{
  "num_hidden_layers": 19,
  "hidden_size": 384,
  "num_attention_heads": 6,
  "vocab_size": 4096,
  "hidden_act": "gelu",
  "norm_eps": 1e-05,
  "qk_norm": true,
  "bias": "none",
  "tie_word_embeddings": true,
  "parallel_block": false,
  "init": "normal",
  "learning_rate": 0.00125,
  "beta1": 0.9,
  "beta2": 0.99,
  "doc_mask": false
}
MLP neurons of a small language model. Each row is named by its layer, matrix (up: input weights) and neuron, and shows model dimensions 16-143. Each number is 128 + 24 x the weight over its row's rms, rounded and kept within 0 to 255. Numbers have three digits each.
After each neuron's rows, "fires after" lists the tokens most often just before its 100 highest values on Wikipedia text that the model never trained on. A number after a token or word is its count.

L12.up16:134165141120104145173129112177104131135143103098139127130108121092151076174136062137103134126137094155142150146152134114120133171132153138110133135100119153116151166119130134118097109114140093101144149113113157131147056173114138144090136135149110129092128126144084091116127092117109155136123095079125108131131133134127120105140104138097078123146101095121125159126135153116124119147147
fires after: "(" 39, "F" 5, "G" 5, " " 4, "S" 4, "C" 4

L13.up167:105152154167131146133177122111112097115159131109132120139141125100142147125121118156102118109110131141165117152141118147104137118113137153151163096110091135188105162122093156116105160123150147094098188099101126119125096140107153138145120141160146108136127092146132130095145105161140106152109128153139134134158094098106185142116139156108104124148117102159162125099169109126145100127189
fires after: "F" 47, "f" 12, "T" 10

L8.up1111:148096162144164130163116187110158149149143106066105162155135123107136109121090114141118131125181156125116152137133143116149120112153140131103099115117132142118094162158142123147085103128143105105145108102115194131104105107117107127113098138154136137138124135134155147124141119167152166135128073097104092119103081099146140120128150143129134130130113163069089131153062145095133079120131
fires after: ", " 30, "United " 14, "), " 6, "in " 4

L14.up684:137152101161122137137141087170140125113138114089123145172117100099156087116122123126159098116123123106094174127147172140134133112163146092106169136129122146120130124120142161104170158135100103090137166156137164119077135135118098098192117160095136127120104154146108125067134114153102172138134132102145098134171098118107155101136147150112099159089143127142123147112120128155119108130130
fires after: "d" 23, "h" 15, "D" 11, "P" 5, "H" 5

L14.up1481:149134135083119099128116113141165157180164104113146090129154138117125135158102135139144139090181151091152101159111141113120121112147080149130126142171164150144142093167179135099170127107120143144158150114146120155111075101134101111150127102140129100115125172137118100099143110122122131114166119107180117126125170137079165115099086165100160124109114128130142107139132158134131125123118
fires after: "Sh" 26, "H" 13, "w" 11, "sh" 6, "bo" 6, "W" 5

L14.up1119:103166141130184142129152134078091137159135153152121116168106157141112133125100113097133140148125181074138141129142109108118117144114110087139162089133126165132130161139165143152140104086134098108134119131143112134164140086091128121153115089137125132132111118144098181130089087167124143127167102138119093124121069142173158140152165139152111161096158150071142130116156110122130129108128
fires after: "\n" 24, "| " 19, "–" 9, "- " 7, ", " 6, "(" 5

L13.up861:117085160140143168162143099135070151136116142096185102126100142103124121131137094084114161128092142098125125135100144111097157139166098131096166117084136154126131174140119109115127130173178126087095145160139109143153110112124108109133135128136140137147098132141147150125137099135117143141119131114121046106122165101156213121133111127108095161121111135123104111143143089129119135142163
fires after: "| " 20, ", " 12, "(" 9, "\n" 9, "–" 7, "April " 5

L8.up1012:115137160142100149082169139133143143115136130137098121177101138144145111149131106132083115060166108131142162126122126089101135141070175097130082130124116145138167127149128128099113146136094174153135131115111143137117124147149105124116133095166125141131075135152081111164107112159129131144130099142112093123151125140130188165103094146116186088114116143106095163115128158108142149152171
fires after: ", " 76, "." 7

L14.up1258:107108102131126135146162102170102090105142113103090137136125137111173148148110121122122151137129103115159131148140142090156145122143153103156154129116139143115117111157184153075071105144118120133123157097140168131145102157143128082108145187134128185106099129134033123091114120139112133133137148111126111153120106143133150139163142135111110164085089134133141188122116102114142095182142
fires after: "S" 20, "s" 16, "O" 6, "Mu" 5, " " 4

L8.up1359:093122095089149150131187128142106147170120109177144159128143111104142098132148117151135133110148154091167115146141130108159140149086187140143130156163152134135094111123121139125134129111119136069136123094067147120080098123083127126134121106102106114137129163153118138158144095125193149199124152118158112170088104110127117116153126141110093170106126142098123173125140123118094108107115
fires after: "\n" 36, ")" 13, "es" 4, ";" 4

L12.up237:133134120122133136154107085139177170134108131089088179153099144100135122159139138104116171054118112127143120133144170126174133126117078102137108124141138124137108142156158147125110130154123146146113136145134154104119131120148136114162152067088133168113129112133109146059095137077117104144147122105110074137125148121159143107162080156123093166131115099105122137113144154121141131169131
fires after: "H" 29, "h" 13, "l" 8, "sp" 6, "S" 5, "sh" 4

L14.up724:205120154092100146129166135149148135083099138063100157168136149098139105101111131158136118088152139123171163161110143118131097110110149094133135141083114151117139159097106128166116143095154123130125122084102121132106127136139132153144142115107116146139137130176111089127124087105132115151154091126149112138164126121191159132099143161077100117150097150182130120124097144148090099142148
fires after: "b" 22, "B" 17, "Ar" 8, "op" 5, "ar" 4

L12.up1138:111157113120093125169170123159077132080081112125105148106145142124148153146109146086144144108185141145098158157144140155117197134131135108123169119138073139096109156120122163134097087120136094137139168136158161111129107107146121106155084155113170083151131177147109140105140099145133156136119097106097137169108116112099112131117086135094158125093113125130179112139152071153157073146114
fires after: "′" 23, "im" 9, "r" 7, "A" 5, "°" 5, "com" 4

L8.up287:131127114119166138103150079171117147134105111119160138108138172094153109138088122125089160145116186162113131156134100090118097105137132110158134160142155147173125131144106137107112091100082126122131119140116176139148095136092109158106067122125139132099104104159105164088131112171134112163088142127143103123122106145135147132135144165102111132100156157154104153150133114159123121144158
fires after: " " 32, "Total " 10, "votes " 7, "\n" 7, "|" 6, "for " 5

L12.up191:152142145148153178151129086160136145117120123091120141168100125074164113122129101079142109138139118106140152150144154160162146164115119127132131140094132141130114156122130120044142143093131099112133148131095124126129122135093153107155129114167107143101093170177103121092110099164117132140166129145153141157132115135119168076114126147149116150154189129116138151117111152137157105166146
fires after: "W" 33, "w" 11, "f" 10, "F" 7, "dr" 4, "h" 4

L13.up959:099096115084095129106146133134158098111137109094112143137157146153132068144100159131130138103151123115163148126124165077128158137108108094121101139123109136166130138123122105114143150104090104144150156116110136141159126106150133129153130161140122123124152120146131096117122132118127132150111138116153131108154124126113152120142095130145143183134164111111135125115133189122086074172121
fires after: "| " 32, "to " 9, "y" 4, "g" 4, ", " 4, "\"" 4

L12.up936:156105110104114161115142108146115180116164118097097164133099115122153122091096129114118133100151142102091113165167107099144134133102106134143098159158094152131137177137119118099147099104149110127132126078110178134104127108088104101118132143090140105111118143158139084129138099130127138132128097108128101132099076128149125120157118133103137110131110176103133150170154134157122096154125
fires after: ", " 44, "), " 5, "loc" 4

L8.up1050:128104147113128136080125134142142120194113166155111138147120147123148086114098157122087129124057123107113123150118154122135148132105183127157140142092154150149145103133124160090110113121126138123133134111103123103138095145120131122158130084102128075154129130145140106144118092104108081164146143077140105134159153132127164115113138130119090109085158081103144118121172185134115107133173
fires after: "the " 60, "U" 6, "| " 6, "in " 5

L8.up148:150128146143134129152129104147108138128153108130091101139159117087169150108133151119145114121142169123106162192180081135118152106158094106143132110151176128124139132138139123160148118096120119115135120072130156133143090085123108136088120133098128079135064134125095140078119124180118117109113122147130109139106123153142111111127140089141104093138100137123154098128111140182161110141181
fires after: "\n" 36, "well " 5, "such " 4, "ist" 4, "o" 4, "ale" 4

L12.up279:138122112120119123111171140122129184089122102115114173150134175156187117156174144116117140100096110154109136137124150136101117138149103084115125145132144094129157119150159141096112117113127143115141147155130134137128118147138125140130109131093129138114136133091073139096074158132151129165132103164122090143150139135117189143129103170096104160101135132140174170127164112175102131119169
fires after: "|" 43, ")" 7

L8.up1479:099150152086129158128120140119134148168167148126133161142169089158181150107146111128137177104171131135113133161127129072176090144126140134176161122150095155117115113149151166128131082116112120093110118083083138128102123159071128064134077109157098110147118169151099140125128091141145139141113134100108095155116108111170122101143145112140094132131109132090146150101149139127117059176158
fires after: "″" 33, "′" 22

L12.up1469:154124126132103122140104095127138171129181138122102149137192150129148113166130164125134117119092129127113137084123108142158143159153131086141160141136085131126108125119091098150153134086147123107138105144140118145149119131137128126139160157162123117106162070138120102097085104121154149135132104084149122132098121106152117125149108131137155110123127084152122176129103143159180117116130
fires after: "| " 38, "(" 8, "umb" 5

L13.up444:119110154109139163133142146130069121101156123147115115173131144125194069111089135131115132090090129134138116148152138134171155081124174093145157111136063145137118133111185107131100135128138136126070163097142098155130124087149110119132118141155138148146076148136122118128108112116170136150107113100141095146184109095079136129141105160118088151078089144101115126179116144099102106163141
fires after: "the " 20, "a " 11, "in" 9, "M" 8, "An" 5, "| " 5

L14.up727:124114147123134144131135106093108135136075121116152139120159105103139101171116126140101158155165138145166200141168143124120130095127141130097114068134123144150149179106140101145135141139138115177126145130119099122155118141176139090127153152159146098124106138127092113083157119145098137164154105114144130081143128121166141184115129163129136156130161138163150100134133099098131105098195
fires after: "| " 42, " " 6, "t" 5

L12.up1444:145099148150140137148103117120125143104114137118117114145148137091168123103116095101172102118120160124097138131142139130153113122138141126116149172162149130095143147122128170128105135065156131120112117108123162117126115160108121142166147141101145117134104112114092138155138110098174155136126117106176108193136086096112139136164150164087139136105124132131188115124139114123094077120104
fires after: "Al" 18, "Cal" 9, "J" 9, "Mad" 8, "El" 6

L12.up909:113125139147143152152116130155149163152147142128101156155112115140174139123139106135094096121151127116146127144075154136128133178080089144134149070101131139065129108138124147114090115160148108117128168074143143096108121159129138106173149120108128146131087136157154119127151112111147097113142120124163130136142137145136172094086127145124118139122112158172117157124113167114115114134153
fires after: "the " 15, "E" 11, "C" 8, "M" 6, "F" 5, "St" 5

L12.up1498:103113080128143114136148166138159153153116152122127111136123122129105126144111102099138139138117113115140134148123156089132141121117105139102156139110132201161135128047121112118106113168141115104154161143119159152117082143093130147134153141140123127123144105231154120128174041124119119182113135146103138114141108156146138119114154175160098133118137133145162135132147133087144142142173
fires after: "| " 27, "(" 16, "; " 10, "d" 5

L12.up1169:151123139122128136113131087096146077154118113097129143148153114113137101152124095155118136097132101106143129078148140147113142156153180156096129114089163145148145190114154123129133163112119103106117166135125119115092140144138126105157095078110129109142109125139163083142106110123112111116149111114169116164140117091110141124138140122117128105134141098180125151154136153098093118164131
fires after: "| " 25, "the " 15, "m" 7, "(" 5

L12.up1473:151147107111098110152157106118126141107168146094126135146097108123150099121123111102153087142124126099128116123136113136127118098163121125137126103134112146142135168131149179102094117096141151135142134126106177092112127150113087141140104132116188095127111141119139108114138114144156129162148115120169084118088139106175168114168114142110081123122150112152128118166095131136110118106121
fires after: "the " 28, "on " 11, "T" 9, "at " 6, "c" 5, "B" 4

L8.up697:177124122117142089108142115107122149144146178141153154145147124114127125156137121111134106122128144094100117123144131052169135088134108112156178107137115135130125142158142136125082133099166123141133103086105142120149114140108101105119140133102164099155124129145142099103142102127133114118138121088159103107089104112129154079167145119123113132116163162083154110156119091121122096130132
fires after: "in " 38, "In " 8, "Apr" 6, "–" 4

L12.up1084:139098100120110137155127141133107161107158153121115141151107156147133144099123091112144107128100149119104127141116135176135156120123124125170151104145128136179123108164154135089144185097121143127089165094133139101103130165121138115156131119135148113142094101153091133116133121140156121174120128138101148131149124136115155103173118102118127164133144099144105140118166119121119116133133
fires after: "f" 28, "F" 17, "d" 13, "re" 5, "D" 5

L12.up1531:115140128151097146132152134165126141132141135117103127121108134115106159104092085121109125062133112160157128099147157120115160137148122097119146195125133131123081153124151149145122148147129092120139174128141179119086137141101165118117115096063147105132111141125096117121106120151144077142126121116098155144080126124111136088152142117174133122127111136140113191146127096116118134183149
fires after: "A" 17, "S" 10, "R" 8, "C" 7, "F" 6, "del" 4

L12.up948:127118111091133160173117125152116121139139125127131117162127125134124092167097142133152145084135176129148100126119156098163125093148126146113132093134125139158166071129141158093143087116121116140126181113110118122154145102125118130158132084126154122143111161120090083114097120116151120125116114116124124119169108118145137137072077161156108163116144118073153158130136107143111094142127
fires after: "–" 39, "-" 8, "u" 4, "a " 4, "in " 4

L8.up1417:153147174051120139179137110156135171149145122139122135170121114129146112144148138198093093106137155174134149130191106086100127128087112154117194084115130146143090113116113089137128097139109138132145086143129133169118098100155127054109150160146124094157125100128082107109127106117159114113146138106126094105154120118155188136139130102143111189134140106107117170167150115107150154153135
fires after: "| " 39, " " 8, "; " 7, "P" 5, "als " 4

L13.up777:140170140158159141129146114104178089097078118165080135135160145149115143136126175129153114103150115148102100141160141124145158134164155053125180081114117128145084164126139116113130190096108121116085187134096169099148108120160107119148157097109160145163123129156102132111113111152141131161071157114183175111083119134119159146146144149118106103138084124083128139102121144070121141143171
fires after: "in" 32, "n" 6, "t" 6, "In" 6, "-" 4

L12.up367:124166137169139133130159122127085162105178108122146101170123144126133151138161108146178157100170140128163155124146144148076136093163124111116144108153151154131122101098118122142142140107170119102169159141093111141112120136109118135126093137121102144128098151162144115083126105157141080151141105158142111140117090089109151137126128191123097153121140101148139121094108127143116141125159
fires after: "P" 17, "W" 14, "w" 11, "-" 8, "p" 7, "F" 5

L14.up1145:106149145124165115087145146129107099185148108150136090124134142133134125117144120133103119143130154150179175127165097120125099117121159101137129066104157157155093108130144153137140149116106100120110156156133163123144110129083128136146133153135126140186107151127094114130154098081148090120109132094166134143146102110123158096138171162119109148136137170095113116052122133175152085136164
fires after: "N" 22, "in" 14, "em" 8, "In" 6, "-" 6, "on" 5

L12.up741:131124133103124146098118124159149149118126111159117135136158096140119148085119145121173095165156131155129149154099091148141127149120129140123144130080103125138135164098112121127123123123105077116127197114099128118143114158140116123148101143158132089133170101145151120085117128165135110108136132161138153148131123098137135095153105146165097130108096105128149156073120113101137083140170
fires after: "F" 18, "f" 9, "en " 8, "med" 8, "of" 7

L8.up228:145113126162132143126112122160122152147149131113120130142119152102105127042164103140169114114162113120104139114153149099143117131162130143138154092088154170142094131149177139127094187117120120139163139114144147118147141127106134150088128106114098118176139125142097121086144120146079111144153172109120120136112090109140135142142155112126121112159092108157152108132100114119117116139144
fires after: "\n" 49, "200" 14, "201" 6, "Total " 4

L14.up527:121084116156126135113182119145116141111139089157139115115132116127122141092143098127166156142143186152120120118108133083162153117108105117148150152193116156133103149145160122113121142082129094125163127125109200139111117151064122117147140130146135137124136101161078135140146096152109129122141135172119112129152126118144094127143102123146097157131094107094121120145111093103094139136135
fires after: "′" 35, "| " 8, "Al" 5, "con" 5, "in" 5

L14.up440:128130162127163147151138080095156116100154136102135152103112115123138097143120141121148092107176171134117123155121142124147148126118126164165107109122107127122140140144174114111148138125090124086114124110108146114149132134152092163122097130125105112133126177148090107121113125108110163136128093176132097127132150129153185129167127144148120097194105137159113120144125110131136078152096
fires after: "b" 11, "t" 11, "0" 11, "B" 10, "T" 8, "| " 7

L13.up239:113138148093098142077145126101121126106121100133088143107123148105153078114081139113102155124119133154130125136146147141123165137148139134151118105119122136112074151137125155131076152097090149114143125082083158122174124163154096148124093097120118118154130141125109118127096117116125106147080124117129102146131105098095145168141154162118079134110162203145156149104141139156113112106166
fires after: "t" 16, "M" 15, "em" 11, "T" 8, "m" 7, "am" 5

L12.up752:128129124116132120113144169138110154135104112121086138119165133120184117124156105126095175142157122126119134157123152121134136123154136114140158107118151049109120104131122137113107160132123163142138161108121163141181094128153117134130125151145179167146145127098110133127112205099148108128139105096126066132120086110119184145151147118123127108118113162151168135136138123126120119122155
fires after: "." 94

L12.up1411:166123134105152149114164156109130164156125087125119137101172165130153151126146105110144119100123100160144158109126132068130131151159161118108145147116128081103162152160167175120112168133146144127123138128094154130139149102155137135148129135122128117123143144094107094139099169098113124163141097089160096122154139116092190110173139152117119099111148136116179133128122120166123120118137
fires after: "|" 54, "." 23, ")." 4

L12.up1427:131123110134129099109117104115127131140098176090106126115139171130177122120123091139124186087131156099146150162125145096133136123119135119124141135136104161120132130138147133107110148101173104143112150122098119135110100097104118073148101121095160162167097116148120103158157073095137132132157083132159128145144126096113174149155130145115097187124157104113167137113120111129178099154174
fires after: "L" 15, "r" 11, "N" 10, "w" 7, "Sh" 4, "h" 4

L14.up1478:102145168125127183161127132135098112157124116092166117096151175076114170105162132149150144118099125121112123125146088131128159122136113163107153107126120128125108126144142133113131164098096085146152160136138150132126124125124145152188128084143130126138111123112125131081150126139172123137107113124169121160172019105122104083143138129128101150129101159151116109101116119158130126134119
fires after: "| " 23, "–" 12, "201" 11, "192" 6, "\n" 4

L12.up674:135136123089098153052158120098132118123123163144134125126093113154158126096118127128134133124144148116144155100175105109146112091129114119081164144169101135134099130146120109125116143149118124124144139148102084092108156127140117149164132115101114133088179111121123140113126118146146179144125096126134132144124129103111132139162138131114161129132126152122116144101099110095129118121136
fires after: "| " 55

L12.up1307:159101112119167157142136090144136133151128101100130108110135122088183110139131148099160118120095149137132159136117120105121132138161096120112085133112114138104065183101140125138137145124123098097156167158132098115122076177122148146085100132112109092105149121114151098123087100095139149149165103132151118125162140130121163121099138182128123109102154181102101103159104129151158105115120
fires after: "0" 12, "2" 10, "1" 9, "3" 8, "4" 8, "7" 7

L12.up1517:091157124125120162122163113099157121079115125115096150155115098142122116101139145088148119101112160117136112099148132135103128142120164141146129193170115150105145103128131159118106130136169121093120137082108146089124146150119117138181116110135167106102113106149099115149156102119105097158113114148105095146153147128168180115163142133137143131127189130107169124096115157155135124124156
fires after: "K" 22, "J" 16, "B" 10, "ab" 5, "j" 5, "Mad" 5

L14.up76:105128143128129164093195153156118123124105124125127111158140114135140129095116122139129129170176138100128152125147105146147131099150176140109134105115108132141117172110119120146115096136109126116168137111109119122117112123106161132124118140144180113124085153145105092097143119107121123132129097131136133138159127129150145116176146115142143116154117174115135157142092098154094081146155
fires after: "." 44, "A" 6, "u" 4, "a" 4

L8.up783:125161107155102115137133098140119126094145150135105143105104120110143135124092096081127129136203108125127123128133144122139123098124129116098130134129183139173094149127125107090142133124198135122115146146151135119131131148118110115081077126110194153163079105131117134105150106154125102129121149190147126138093118127129131124125163153080137143165170119165142125097082088117157104160097
fires after: "P" 27, "B" 13, "C" 13, "R" 7, "St" 4, "D" 4

L8.up335:127136111135133128148105110105133108135067085121132152116191103134126123148113072167087155092120128156157123142148082151137127124103169106109144146109115133142143125103163124138112124130175110110123116204135137129095125108127105080125106092133133110147108099129135119110107120108140126123110156099159131108138112128140140176120103133152098155145128162079119135137115153124134150132138
fires after: "| " 34, "(" 11, "\"" 8, "the " 7

L8.up947:117163187136122152146126092117099135119153102141088168117116110117168089112154136124151092148141154143129121122138155161102146093117115109113161154139108147149111129140107152126150088149181124161143145088150128101118116113118144079143088173150138117174121161123121108097084103137104113134159145137142140144114111113161156118122090142103074126103146090115148143087092111122096082159148
fires after: "W" 13, "S" 12, "P" 10, "-" 6, "N" 5, "f" 4

L8.up485:159107085139129140116134116128112162141198173127118113157116173149156101135136111131152145137119142162102133115121139121117090129149127130120143145120136149150147112145132111161132120113119117119126106146157142147107109115100152108121129125156115103147117181158109096089131115143104128173105119121153122079146110162134112105151087136143075103098139126125120183118129121126080115158142
fires after: "| " 26, " " 18, "votes " 7, "2" 7, "ze " 5, "|" 4

L13.up148:145143110146124145152104096115111129150149109072158135118121105112128134156196116094120148140164112091165163131134140117140101129120116080135148131138111156177113126118125119129178109128113127126129117147139110119160125165104072131094096132147123124125134145137102114086099097104142150156131103135170145139139118147147103127130123119143102195088160123152116153151085107154146066140136
fires after: "s" 39, "sp" 9, "No" 6, "f" 5, "a" 4

L12.up301:139111104147145186135146093126125135133154123123142122136095133122115096075108101126133101122137142094115122141120119114167122119137127139119080149136128134120175124146161101135123122081081119154178125085137130106141141136095128116158119162105138176093112128135113099138125120160134122172120099109158112143128170146150155127156108157131085141112124155119135109115087134108098120145142
fires after: "b" 18, "E" 12, "B" 11, "Bro" 7, "l" 6, "le" 5

L14.up1021:144142135124129126123138113138127135131204165107146115152163174107165110153139111114081096165121139149113128120160118194124141170134144112182113136103078151168118113141105121151144145128113107063130108121108180115124110133146144108108115112152162141100157152120156092084122112159151141115126146144125135134109185122127089123146153165152088093099096115186138164126094118137147095120135
fires after: "| " 36, "P" 13, "sc" 4, "c" 4

L13.up523:112102143103166116148128133093118104177106089115118137135134109160176157092141113101132118132117138098152083154144160080169126135133125110132129167122170141148106192133135130112145104117084131113121136135077143138099120169109130126141077103104175130146100111153147135135114128116157152167127090125114146151140130117127114095113134149128151126101085125091143147148136107134136098110124
fires after: "′" 17, "as " 10, "pr" 8, "As " 8, "individ" 5, "indep" 5

L14.up482:150096112111124143128130165113121171140111143142115135123117134166137164093148111143144158114163145082094183149103169071122093130137151123149124138108108219140139183150163147115092110105119163138090088096058135117117118117094111134136156075141139122145133124195115132160119055132126156155093139117107112133135069081151133112137116118128109148094121151148131131140140115099090107138142
fires after: "′" 31, "con" 12, "U" 6, "Al" 4, "Il" 4, ", " 4

L12.up175:098162134179160141120148079131117140123126134136138162137163112146149127122153106098140145082167146107120160127115145143133128124103140131134145129146120134122125169142111153165146129127125097125125134137131113153081107135143128081145097145162158145138120151132120117078123115132155153128106072114116124146147138076184146105184180150147093128174086146111156141151138106133157132134161
fires after: "R" 24, "N" 11, "l" 8, "oll" 7, "2" 4

L12.up1044:116139128108150131127146065138113159156116104121153136135119163127176144101152079135100092091167147143153149122128101143134165124122161132154131123153170121078116147144169133120095120122118138116176147092112175140101081100144098116157146101136120116173069151114114138140110134157160140111125079090150122167175138088102190133156094139098130158101144114119196149116136140177156100161146
fires after: "Al" 25, "M" 10, "A " 8, "N" 7, "E" 5, "Z" 4

L14.up975:129127129187150135129106114175126147120116110114165137114116137149121130173104121148125085100143123139129133112142110122151158148128132131148155139120134126134136152142148165136121125099115114130108127134118214150094127077115162127095135121133134138132121111105122135124111121153133189125141133131158165156092119099136132158135106115138117116124129102126105120116106171115103113112119
fires after: "| " 42, "e" 5, "and " 5, "Al" 5, "E" 4

L12.up1443:165141118129133123113156110123150118128140141072116125111115135146169128180157153131123137107139159131162109134111121136145091113154102168136171136162124134163112139151113158142131103134134120177129166141111150143114080130110096114133146132124168133127126137139067114101107114164084133108153112136142153106133087129154139131117099136079105123103119072127127124113142116153110133145113
fires after: "| " 36, "Total " 8, "votes " 6, "\n" 5, "1 " 4

L8.up307:125129106153162141113110121148063122115153083064132110167144098125137125071156096121134153103125171100151172129120101107121128103145088099128149122119148147102123158165131103134104092123139081049108121122087146098094114118088174126122129130078133136135104104158132138118109116164120113123171116101097123114127094097162152139151115134121175150159072156141154138131131138110126116115140
fires after: ", " 42, "Party " 8

L12.up359:151146145120126119131163159114154121118104120117124105156095142169162123152169092135149154103137122077129173115138130159149123117127120121123119144123133104136149121158152149086094187128124124099145149128086169099105149119158158118136123096128109157141123122106140095125113145131109138158086099136180127130161173124113134124153131145080115151106146126132144160102106116152132131146116
fires after: "." 27, "==" 15, "s" 7, "===" 6, "\"" 4

L14.up1110:114095151139119137138122067124122112139132154102133137140111113109128119137117090099116121150159117119132171140152126127132143120153148124150152151101138173104097156140154159105092189124131100110127110084131129105118076183132106156153118081139143126116123106176125141124111056100138158143109079127088126145121127121102121127150155094152151147138090107118122122089127119105124145159115
fires after: "(" 42, "." 8, "NE" 6, "inc" 4

L12.up1206:110140135121127133132137124104122105148105069068122129094141183098136106110120123102108104160119128115171145111109143114142130168120101087147118134133155140126150144145123152127127106091156099101181131109077183126102098103103118167161149114107100115147152121137125073115103115131129105141115119127159095173120146105097153111132105154151071162106162143144146117124078095114115128149121
fires after: "b" 19, "B" 15, "m" 12, "mon" 8, "neigh" 4

L12.up1112:139099131130169149103150110177127149130152133101144102103169121091135103110144114095176096088138175092105129134102131104134109127143103129182137169155141141094126144128164088105172119106164078087114146131122176141131107157104131110172105138125130117114148173159114114135137101138136173149131102098125055142115096144186132120121150150137127140122129133143140126101145137123135116112138
fires after: ") " 22, ", " 18, "January " 10, "is " 4

L14.up1411:125136125110143142109129133109157147140116100135108176122165131127146118133144134114179136125198120085103138129193138110169136123149131108112111156171129135131165149122147118130134136086101106085188133102109163110168103127100154139139135124123143111122130156126123103092150103105105109110121084149175120153170113120110122107121145170144104140099087143089152127155123087151131094174163
fires after: "°" 29, "os" 13, "ac" 6, "ag" 5

L13.up190:137115094051142112136116147078146149131166146140104155165172116148134094095121097132160136110116120170119118139154138088121109155127136126104097130088140138147102086095148153108131132128152117148193138126084124144134086110115127158119130141124105098127101130121138100104138128120114092151152110086127151107120127145192099114157112133125104143152163149128113160154101074165174123155163
fires after: "| " 21, "." 18, "6" 8, "+ " 7, "; " 6, "/" 5

L8.up573:126153129155129143091132143134125145092160108113130132135121117156145082138135124133089147095075132143098116156116115094138151088080111110118128126145137139170100129140149143124101137118109111151177149126138179140070129152105115132127152135143077117139129100150121151084126116156082203152120090091167121123095062113105158157138122105145093178090110095100153132182168124110119126140114
fires after: "| " 42, "to " 10, "and " 5, "After " 4, "following " 4

L12.up742:129164138134163110144155144147107123150152117129113126150102115148135110140116160093167124104137129137155191134112164121134172122151105086132108147112139137059089116109150160143129149148096126120117118124099143115140117149118120121140122172142090126103116121144091119149106116111111087124093156140117094145113127077158143094130114114122086160101113095121119136135103158123085131129125
fires after: "S" 31, "s" 20, "O" 12, "the " 6

L13.up53:122171108120109159097162113103142125113161109084180136144119140115144098163127124130171130100132138082152135101136176099135126157111155135109145143172164144112124130109110131105150139123149125083147159070114113135063108160105112126130124117117098087148098140175108112118106099123108123125153068140148116182146116108139182108129096125111106108113133082118152171149130120107147101124134
fires after: "sh" 23, "k" 15, "H" 7, "w" 6, "h" 5, "Sh" 5

L12.up1379:166112175131144118088136131119115135129174133136126125134177121110155165141079132157136106137139134168148154146122148086129114090133157093124186127125120128140121129150168135145111129133125148141115146075148125147147140135118044109109128126135149102171110120149116141133114133095133138180126101111157096150092100110105148162162143099142141135097127116096118118140151131120155132104133
fires after: "in " 37, "In " 8, "approxim" 7, "from " 5

L12.up1003:126121123099099122142159082124133138127122116098161150135131092114155146082160094123137134091166111115174126121122170146106156138131128147158133159127154141119120188120152138096092114086141108135165159116116145142095093162080077131149121114132132134135115139127089107104100128138142080131128079121153112164136168145143141127116106168095103124135167131165141153114133099153139095109138
fires after: "B" 14, "A" 11, "R" 8, "M" 8, "N" 7, "H" 6

L8.up1522:101114124094149168187123116089167140123094118138113158135106109137155126164127121126104162117100114115132132145122074142132105153141089093121127116097182123151149088148120150102100142139091103161169150120128180133105098171131167156117143138105141072151118085145136100141113135112096130141112110075155110184131122140148130097137100117101137124125143126119129156192108156144149103127125
fires after: "/ " 25, "'" 17, "(" 7, "with " 4, "| " 4

L12.up756:162120112148102104127183136133096131172087158101119165158143139126126101119159120110099157146165132124138115152157133113175103138091132116093134137162105145106137144117137142167088139096138093099189125096116157118129108161076135112145103146146094122140134153119106102128140104139140125135122128122145119166103145127161121099117130167121138119150124155152104156135119119145128103141131
fires after: "′" 28, "." 10, "- " 5, "36" 4, "°" 4

L8.up1351:103121112126144097117117126151120107119151115151144167145119142172149134119174090150150127139139148139104144169167092066170121127131120082107149109134136141105121183112157156113117150150133118097094117121109143157115113138096165101112105080100142128090103121146111125094126124146127116154141136108133113134115148149126157123154123134126099071114107149123141140167118139107118099134156
fires after: ", " 50, ") " 13, "and " 5, "\" " 4

L13.up1354:114132142180147162116159125116147147158086093123134123088131141148146143168120143110121129095158111128088180201152099112115161091129140134132150139110141141144104146187153110084135161065113104122154122144080106123090083167111108167151113101154112135151125112132150179083147124156138178155102070096170097157136145103145131158143110116104107074133062175082132092109134137112104107102171
fires after: "(" 32, "–" 8, "- " 8, "\n" 7, "/ " 6

L12.up1413:127147140116123150120146114093110123155088118139130126128117117164150108132155114102159121129091168120135124168124156155158110121101122130133145134066192130137118104126124111079162142097094127120130114103131100107136092135140158109146096127138119156172131130143081077128133120151164100108119136160123119142160153148152153096130118152147137147143118134170122096112140104141141114124119
fires after: "St" 33, "w" 11, "W" 7, "L" 5